Part of a small language model's weights.
Size: MLP 3072 tanh GELU, vocabulary 8192.
Architecture: LayerNorm before each block, capped logits.
Training: a variant of Adam for these matrices, 795M tokens, 6067 steps.
MLP neurons of a small language model. Each row is named by its layer, matrix (down: output weights) and neuron, and shows model dimensions 256-383. Each number is 128 + 32 x the weight over its row's rms, rounded and kept within 0 to 255.
A block is one neuron, or neurons of one layer that tend to fire together. After each block is what it responds to, as a language model described it from the Wikipedia text at the highest values.

L3.down1828 [125 104 143 157 129 145 122  86  85 160  91 109 172  76 132 202 139 107 161 163 150 104 153 157  99 102 153 126  99 131 136 118 165 189 122 158 151 177 111 123 103 139 147  98 164 182 166 188 159 124 119 147 182 149  71 144 166 134 125 174 176 169 107 129 119 109 145 147 173 114 152 117 114  69 126  86 167 104 139 132 103 146 126 122  82 108  88 112 126 138 119  86 103 133  97 174  85 223 114 120 120 132 151 123  96 111 164 160  94 127 166 138  83 138  95 172  75 130  63 207 137 109 153 184  58 160 103 170]
Media release and screening

L2.down101 [132 125 125 139 118 177 131 161 147 135 134 143 164  71 120 189 173 136 143 188 100 128 106 171 140  66 118  43 111  99 126  88  62  79 112 118  87 147 127  77  83  99 143 155  74 123 120  92  91 138 111 132 127 109  83 126 174  58 113 126 118 114 135 160 162 104 137 127  92  86 120 137 130 135 146 133 128 131 148 136  92 120 157 123 132  83 153  92 139 134 115 101 153 115  87 163  94  96 160 134 193 103 150  96 133  77 116 162 195 129 168 151 138 155  89 128  97 167 132 117  98  97 135 129 160  94 114 151]
L2.down710 [113  80 106 121 122 126  86  76 114  61 146  84 141 114  87 143 169 174 157 189 167 105 121 101  99  76 125 124 148 109 105  82 108  75 165 193  82 102 170 148 121  52  99 130 120 117 185  96 127  79  74 156 122 111 113 136 167 111 100 158 139 172  47 157 133 160  96 125  97 109 161 102  83 152 127  87 129 153 178 118 189 134 143 185 125 104 135 155 142 195 144 104 141 160 142  98 121 147 117 135 137 136 149  98 111 129 110 155 167 141 241  78 108 100  64 139 127 146 193 104 135 124 134 136 133  81  89 174]
L2.down1268 [162 106 156 110 127 149 158 131 159  63 126 105 163  50 128 196  85  80 125 135 155 128 134 109 153 136 123 148 143  86  94  87 103 101 118  66 138 133 130  57 123  98 128 163  76 195 177  22  79  39 136 134  92  92 105 120 138 154 156 103 177 104 111 110 174 147 134 141 133 117 172 122  96  94 180 118 161 141 108 180  99 154 137 119  80 101 104 149  95 117  98 136 169  88 115  86 134 146 104 146 137 137  98 117 140 136 146 171 132 137 165 136  43 127 133 193 155 139 118 127 170 104  82 138 137 126 172 148]
L2.down2155 [158 147 186 150  77 137 109  94 117 104 120 145 140 169  94 144 131 160  74 164 111 150 135 118 175 139 196 142  84 137 132 121 126 111 165 127 126 162 106 154  77  96 147 131 132 120  72 163 106 103 129 151  75 117  80 163 124 147  72 130 141 165 166 185 140  77 119 172 132 120 152 124 160 178 100  67 100  77  99  69 129 131 149  91 134 169 153 113 110 138  98  76  88 149 129 159 137 167 133 125  99  84 156 135 100 132 127 114 129 137 103 170 125  75 119 219 113  88 101 130 132 149 143  60 140 116 197 141]
Table separator dashes

L5.down36 [162 107 136 154 132 166 206 112 150 131 155 118 109 150 150 111 136  79 106  98 120 185 105 115 174 141 123 170 120 145 148  91 126 203 161  97 107  77  93 134  82 139 145 101 126 100 111 128 114 120 152 135 167 139 136 119 129 164 138 101  90  89 158  94 114 141  58  89 158  60 171 104 100 130 116 147  90  78 122 132 195 181 110 152  80 159  96 177 113 119 167 130 161 142 128 136 181 116 139 175 121  82 162 147 164 133 113 140 135 133  85  82 123 164 118 111 130 113 140 111  80 149 131 122  68  81 126 115]
L5.down1773 [ 82 117 131  81 151 219 111 174 170 142 170 103 153 147 106 165 134 124 101 148 154  83 116  87  82 117 100 107 163 158 139  97 174 144 167 116 151 132 158 118 108 173 114 147 135 149 141 181  53 155  96 100 119 115 117  98 145 183 135  69 106 112 181 142 186 119 101 129 110 105 130 142 125  95 126  67 109  99  88 179  87 132  52 150  90 162 181 123  88 117 195  58 169  94 119 126 161  93 119 103 183  98 159  90 125 172 175  97 116 141 110 103 105 144  93 167 179 101 138 149 153  57 169 150 122 158 132  75]
L5.down2362 [135 155 179 118  69 169 112 103 175 150 118 111 143  88 121 126  96 153  98 173 107 159 102 111 109 172 134  93 165 143 123 150 195 128 145 129  79 199 150  63 136  99 139 141  91 146 117  97 100 200 152 192 174 126 109 103 123 105  98 136 177 145 141 113 102 119 110 130  70 149 107  76 122 164 185 101 100 121  83 147 140 139 108  84 108 120  89  87 182 137 128 175 124 141 110 133 127  90 107 149 121 100 150 162 102 101 115 134 146 117 139  97 155 168 136 154  76 117 108 125 101 107 110 114 155  94 126  98]
L5.down2541 [110  84 174 217 176 132 140  89  62 144 121 122 102 111 178 158 169 154  88  84 102 131 116 111 179 132 140 138 105 119 132  84 112 125 150 132 104 122 149  84  97  80 152 147 113 186 114 146 110 100  90  95 179 150 136 119 141 119 133 136 181 132 173 135 152 149 102 101  93 126 118 153 170 164 152 133 143 120 137 171 170 153 120  38 164 105 169  73 110  90  86 136 111 133 159 182 103 129 124 190 143 198 176 156 149 101 127 143 131 129  95 173 162 152 186 189 166 153  69 117 105 134 114 169 186 134 132  99]
Mid-number separators

L3.down2217 [135 176  73 131 131 127  97 129 112 173 103 130 119 117 102 199 122  64  99 105 113 119  81 170 144 141 125 161  89 149 148 196 117 219 197 131 123 144  64 140  94  82  95 110 227 156 107 149 159 120 125 126  98  89  89  81  97 108 132  99 147 131 176  75 117 165 155  62 115 152 106 176 140 108 128 116 127  94  99 116  98  84 128 157 146  68 193 118 172  92 119 128  93 144 120 119 102 156 146  99 106 146 159 113 161 162  90 146 121 141 163  85 130 133  89 177 128 129 143 135 129 146 136 145  80 175 120 170]
Table and infobox fields

L2.down1346 [ 68 132 169 153 159  84 139  93 164 129 143 124 118 189 132  96 165 120  82 102 119 140 155 120 144 125 158 152 156  83 148 144 148 140 120 163 133 134 141 155  99 120 187 141  86 165 117 146 171 110  71 111 122 121 112 137 132 119 198 128 133  55 104 156 139 153 162 171 135 111 145 104 191  72 156 133 115 133 206 138 154 119 136  88 106 138  71 151 135 146 155 106 198 229  99 126 117  90 118 161  91 115 138 164 113 136 109 123 143  90  83 135 155 142  86 188 173 140  79 133 121 120 133 177 111 134 105 131]
L2.down2222 [128 162 149  80 119  64 144 115 121 123 151 131 147  88 128 130 168 177 129 159 144 130 152 153 109  69 171 154  68 144 164 109 112 142 105 150  91  80 139 136 124  75 110 129 112 123  85 120 142 127 169 171 139 138  80  94  96 161 105  92 132 146 106  37  97  96 155 115  93 140 108 169  98  82 185  96 121 150 139 158 144 108 131 113 104 102  82 160 173 154 155 110 123 163 120 191 107 156 135 193 175  90 118  98 108 148  83 121 149 125  90 106  78 165  75 164 137 145 142 132 135 132 120  89  94 130  91 128]
L2.down2270 [138  85 138  85 156 130 146 116 127 119 105 137 128 172 161 120  98 116 104 132 138 127 121 182  51 133 109  86  67 154 139 113 158  83 186 174 137 112 147 142 119 120 139 154  92 180 112 136 133 151 193 154 138 115 123 117 128  94 140  90 159 122 112  59 121  55 138 124  97 105 119 123 158 157 174 158 182 104  93 159  91 119 147  76  60  55 185 115  81 132 106 122 129  88 114 103  84 140 151 139 138 120 110 151 180 170 121 116 155 148  86 145 116 163 134 148  59 115 205  94  86 140  89 151 125 130 111 135]
L2.down2824 [ 93  68  93 137 192  95 136 119 132  80 121  92 192 169 134 172  56 118 144  86 189 118 116 166 133 119 151  99 140  85 128 158 116 127  56 143  62 100 150 122 173 174 136  94 138  89 142 173 150 144 165 148  78 191 111 123 106 105 131 136 128 124 110 144 102  93 165 163 175 103 144 179  66  97 126 110  96 196 101 157  42 218  98 135 145  65  81 121 104 173 113 149 115 114  84 158 139  85 202 140  73 186 165 131  92 117 158 193 158 158 116 108 151 115 158  76 115 101  96 158  97 153 144 147 129 115 129 133]
Foreign name subword pieces

L5.down287 [114 173 110 193 116 118 135 133 159 116 156 178 108 136 128  92 131 136 113 133 119 113 159 196 100 144 111 109 101 165 123 153  95 117 157 130 156 151 142 144 178 138 143 139 128 137 127 120 210 107 110 134 102 161 117 103  62 157 160  49 206 183 176 115 155 134  53 126  52 101 110  90 127 146 136 120 140 114 171 130  95 132 117  67 154 181 124 137 125  16 153 163 172 121 141  94 123  74 154 113  73  68 127 168  88 155 151 128 173 126 165 113  93 111 142 136 108 164  85  82 179 189 134 134 133  86 163 190]
L5.down484 [121 170 173  97 118 123 123 124 165  57 130 195 148 104 119 128 132 125 145 101  94  41 131  89 145 119 157 158 124 150 139 114 183 138 129  82 161 119 141 149 119 129 125 165  83 133  88  74 118 157 130 116  73 160 124 120 140 110 101 204 135  54 134 177 146 141  99 165 150 107 106 165 164 162 132  90 156  77 166 130 208 129 129 110 125 136 132 154  87 154  91 150 110 158 186 119 130 157 119 147 127 126 137 152 123  82 139 111 129 111  94  97 105 111 119  91  67 134 105  85 164 120 106 117 129 173 171 151]
L5.down2334 [104 110  88  61 181 144 128 117 171 144 146 186 107 161 134 158 164 156 135 152 161 188 111  95 141 166 110 170 191 148 135 101 121  89 117  53 103 150 148 175  93 140 164 109  84 152  91  89 159 116 164  83 136 126 112 200 126 142 103 168 139 111 121 145  94 181 151 142 142  94 125 142 178 102 118  87 122 119 156 104 116 175 120 166  44 152 146 170 181 132 102 155 126 132 105 114 117  80 142 173 144 177 123 140 107  86 164  76 105 144 107 107 113  76  96 115 100 182 120 109  71 179 109 125 129  99 102 171]
L5.down2688 [133  96 155 106 101 152 152 143  78 161 111  68 135 133 123 127 155  93 123  95 131 135 153 147 134 175 130 119 124 121  85 172 120  82 138 152  92 188 156 133  83 144 136 101 120 136 115 127 170 165 152 156  83 185 110 111  88  53  79 126 181  79 156 158 114 187  73 105 159 123 118 111  84 213 113 141 111 122 126 125 137 106 115 142 159 142  64 126 116 124 138 128 135 100 115 197 140  78 128 170 105  70 103 183 120 116 172 136 142  73 122 133  93 149 132 133 161 145 195 160 174 109 129 130 118 103 180 105]
Football table cell boundaries

L3.down159 [104 161 116 116 144 164 172 118 132 127  91 156 146  87 173 136 137 118 130 107 135  77 132 134  80 125  77  93 169 130  73 167 138  91 149 157  81 136 128 170 134 207 166 123 106 111  93  62 147 142  69 192  94 113 130 189 123 157 143 117 141 121 163 143 153 147 183 169 146 140 159 112  79 112 108  67 145 127 191 165 171 197 117 144 167 126 119 112 134 108 183 154  94  81 121 159 134 186 148 121 162 161  70 153 117 124 129 112 162  84 128 108 120 121  76  98  13 117 140 120 129  98  91 128  88 181 161 149]
Football league and results text

L5.down1382 [227  61  91 169 162 119 134 106 126  82  84 189 133 158 114 151 124 183 101 157 107  84 178 142 108 106 131 164 105 102 109 124 145  78 142  66 122 103 109  81 137 141 105 143 100 104 116 118 128 112 141  95 118  47 116 155 170  80 145 130 173 129 124 137 112 170 152 132 109  97  90 124 161 109 117 149 131 114 121 132 152 142 161 111  71 119 141 119 119 142 161 156 163  94 156  41 187 133 193 130  59 162 118 102 143 167 104 180 138 111 123  91 135  95 140 135  98 111 136  56 147 107 100  99  73 135  98 104]
L5.down1662 [112  75 116 106 110 117 181 184  99 109 195  71 121  97 115 150 105 163 105 110 171 142 143 156 160 178 158  92 145 144 126  88 113 120 135 107 143  99 157 226  73  78 127 158  71 178 135 119 135 117 132 117 168 159 121 146  83 107 152 185  89  53 152 183 104 152 120 142 138 144 123 156 131 111 123 145 102 160 152 182 162 160 150 117 145 157 190 135 162 120 151  70 113 129 103 129 130 116  67 145 143 179 155 147 161  82 117 149 118 162 139 172 100 116 172  85  80 166 191 200 165 169 111 117 116 133  96 151]
L5.down1883 [164 118 139 157 180 175 103 134  66  36 139 102 100  98 146 135 150 142 127 106 122 117  93 166 109 159 183  89  82 141 108 184 151  76 147  78 101 105 122 104 162 150  87 161 108 148  82 136 159 106 132 117 109  88  91  88  94 137 156 123 147 123 149 160 129  91 179 133 105 155 128 124  98 153 148 171  95 136  39 122 144 126 147 224 176  96 114 124 112 158 136  78 107 121 101 104 119 115 116 164 126 106  56  81  96 101 164 121 112  89 120  81 110 125 195 140 167 135 186 138 122 133 118 127 126  60 148  92]
L5.down2013 [119  71 128 124 140 103  57 177 135 184 106 111 184 167 113 163  79 156 118 181 182 176 133 134 137 124 195  94 129 154 170 156 220 117 107 156 183 118 114 100 122 137 119 148 173 126 116  90 120 124 101 128  99  83 112  77 211  79 114 161 202 165 112 148 152 156 110  88 181 105 143 147  99 154  82 116 152 176 162 150 155 166 144 149 177 105  93 146  77  94 154 161 154  68 125 113  98 149 118  91  82 151  97 114 154 104 173 145 153 158  92 167 114 100  79 130 142  93 128 107 111 122 122 159  88 139 153 130]
Table cell endings

L2.down1502 [112 125 111 156 162 130 112 100  93 173 100 160 123 142  91 130 143 163 117 174 166 147 140 126 127 186 146 165 111 144 132  84 191 183 115 172 203 149  91 113 152  91 119  94 143 115 120 110 121  97 147  94 104 129 107 136 131 165 132  83 132 154 200 113 172 129 106 172 129  78 137 126  90 186  95 198 134 206 148 134 141 165 121  90 158 166 139 169 211 136 175 114 109 120 134  59 130 114  76 139  99 136 104 168 120 168 160 196  94  92 116 159 109 114  98 197 129  84 160 154 146  87 129 163 115 145  51  91]
L2.down1572 [160  71 112  77  82 112  79 187  85 147 153 154 129 138 117  58 119 106 139  86 135 169 208 104 121  98 110 135 131 163 175 146 146 117 161 119 176 123 113 159 177 136 146 159 147 127 204 138 120 194  95 164 140 172  62 134  85 117 140 102 189 100  95 151 196 198 148 100 154 120 129 159 145 178 128 131 116 161  82 117 100 167 116 133  98 119 107 155  92  75 171 151 200 149  60 110 117 124 139 140 122 139 135 140 151 159 126 105 150 123 142 162 121  95 117  95 110 167 122  66  85 110 108  98 102 153 155 131]
L2.down1895 [154 166 156  90  88 170  84 143 202  81  99  68 110 107 104  98 152 115 133 115 133 146 128 119 134 136 155 114  96 102 127 123 127 159 136  74 148 133 159 162 188 137 118 163 174 114 139 130 130 163 166  76 143  99 122 162 219 170 200 139 138 111 172 121 136 153 140  81 145 146  80 144  72 123 175 135 126  97 128  69 120 117 165 174 149  94 163 100 143 138 102 150 106  70 105 120 138  97  28 156 146 147  93 127 210  68 125 119 158  77 168 192 147 141 107 177 103 155 117 124 146 155 127 167 161 120 165 114]
L2.down2401 [103 125 153 170 110 201 113  74 166 147 136 160  91 121 129 140 182 116 143  90 111 126 117 162  82 155  89 125 111 108 117  87 117 165 140  81 171 157 107 189 187 132 168 113  71 141 138 192 198 162 132 139 157  77 131 157 130  92 108 134 139 147 118  96 175 116 109 164 155 164 155 144 142 162 110 134 160 105 130 157 159 130  87  95 136  93 110 159 134 131 171 109 123  94 123 206 146 100 127 101 154 154 115 135 128  59 146 130 107  69 177 139 146 115 151 147  91 243 113 101 140 121  94 172 109  94 135 112]
Stats table cells

L5.down295 [153 150  84 144 155 159 165  84 133 159 129 195 175 158 193  84 119 146 153 162 106 116 120 139 105 170 152 144 118  83  83 104 134 181 147 136 132 173 148 122 156 147  93 126 170 158  68 157 169 127 106  27 151 129 140  87 179  91  87 172  79  84 119  89 102 123 124 194  96 149 185 114 192 116 116  91 112 144 120  98 133 155 133 123 147  88 128 132 167 142 120 133 189 157 123 156 135 185 164 192  96 136 127 133 165 156 168 124 119 129 125 127 179 120 122 147  98  93 110 105 194  98 140 127 188 147 100 129]
L5.down2654 [120  94 110 146 142 158 128 121 165 141 134 152 118  84 135 124 133 175 193  80  78 122 139 111 128 136 102 155 146 150 157  91 120 133 100 128  87 146 153  75 137 151 152 160 129 142  97 123 125 132 137 170  96 126 123 130  92 117  68 110  97 103 130 120  51 106  78 133 140 118 143 147 151 140 143 100  96 134 111  98 127 113  75 135 157 103 102 156 111 173 115 149 108 198 151 108  64 112 179 166 104 107  89 129 118 147 108 135  94  90  90  71 115 118 193  71 132  76 146 125 177 160 125 144 134 135 120 136]
L5.down2747 [121 169 113 191 182 120 153 158 152 111 153 160 123 123 144 187 120  81  72 138 106 145 149 112 138  57 177 158 147 162 119 133  70 139 103 116 149 109 152 118 132 137 157  52 135 114 147 165 136 141 160 122 180 179 129 183 174 118 154 107  75 160 184 153  86 138 147 192 115  75 159 131 156 143 129 154 110 124 163  86  84 119 133 127 156 155 170 132 101 164 136 127 101 107 172 110  84 169 148 153 124 136  80 161 124 163 151 145 190 161 124 114 181 158 119  65 117 205 108  78 165 117  81 153 124 154 167  86]
L5.down2906 [188 111 120 145  73 154 120  94  94 142 118 125 121 173  90 137 134 149  98 160 170 143 117 148 160 116 159 119 186 160 151 113 157 126 114 185  85  80 125  64 157 180 151  89 160 125 161 168 120  72  98 135 127 100 139 117 113 100 127 116 123 148  86 153 116 124 108 112 161  87 184 151 124  56 174  86 145 126 175 116 139 148 116 140 153 138 154 127 168 180 145 165 133 115 164  88 175  78  97 163  69 109  73 133 129 145  88 163 169 137 133 131  94  58 115 194 155 117 107 138 154 116 139 118 146 144  98 137]
Slavic name pieces

L5.down204 [145 143  64 110 122  88 148 141 110  96 116 184 188 129  91 113 133 142 116 132 132  80 156  87 124 172 149 130 110  68 100 103 118 102 221 125 111 123 118 137  97 124 131 100 105 113 136 144 124  99 158 111 139 158 102 163 223 144 153 115 130  95 143 112 141 132 174 117 181 110 108 113 122 126 111 142 138 142 119 120 138 125 144 111  42 129 164 136 129 120 128 133 115 136 134 132 138 129 155 161  97 128  81 147  87 128  92 173 146 217 142 162 185 103 102 165  64 111  54  98 174  83 124  80 187  82 114 120]
L5.down401 [180 113 147 129 109 147 101 133 138  90 185 160 119 132  99 113 143  89 125 126 118 116 157 135 140 101 134 168  57 156 141  56 157 141 159 115 149 189 101 106 169 152 157 150 102 157  80 106 149  98 123 132 161 155 117 126  61 125  80 182 144 187  88 157 159 106 108 152 124 134 116 159 138 201  96 150 161  86 171 105 163  94 185 116 113 162 158 124 141 152 156 137 171  45 139  88  89 128 156 115 148 128  97  72  81 140 118 147 192 126 161 104 135 111 148 178 104 145  80 120 185 135 108 200 151 176 155 220]
L5.down1359 [ 94  58 144 152  78  96 124 117  75 152 148 141 163 131 143 113 104 127  97  78 145  78 116 185 123 139 144 174 162 122 110 141 124 144 107 103 120 199 118  94 157 164 190 142 143 107 108 139 134  84 107 226 152 205 111 144 204  93 139 112 188 155 100 184 101 108 152 101 176  70 154  98 171 130 182 154 150 187 127 122  95 168 168 126  81 149 136 137 122 120  78  67 150  68 197 117 118 151 123 150  92 108 149 100  76 149  80  99 112 154 154 126 161 142 135 121 100 117 118 127 127 108 133 165 159 100 112 154]
L5.down2801 [156 112 131 153 102 114 116 121 167 112 127 136 125 137 163  87 102 175 104 132 139 149 132 108 103 139  87 175 150 128  95 164 112  87  92 121 162 108 142 157 166 140 128 180 151 184 127  96 159  92 150 118 131 127  51 163 127  48 137  91 136 180 113 145 190 106 146 104 107 108 133 132 100 174 157 137 147 127 152 142 157 186 116  78 115 158 160 145  81 128  79  84 118 153 163 113 147 109 144 174 130 162  52  31 132 200 136 119 141 123 142 101 146 169 131 140  73 157 105 128 142 109 111 106 144  63 131 113]
Creative-work type nouns

L3.down1768 [161 154 157 124  73 124 125 113  99  40 131 124 148 204 133 120 144 120 110 113 191 106 136  73 135 104 100 110 100 129  96 148 129  93  67 159 130  98  34 129 113 143 152 122 130 127 131 136 149 128  64  91 122 108 121 123 164 110  60 125 134 131 163 133 143  78 122  90 160 155 164  90  76  87 118 125 112 151 137 140 160 139 119 130 145 149 121  97 135 150 187 129 176 157  84 129  96 124 184 221 163 122  87 119 114 126 136 144 124 212 112 117 159 150 173 126 145 133 173 106 107 119 114  66 128 135 114 141]
Intra-token separators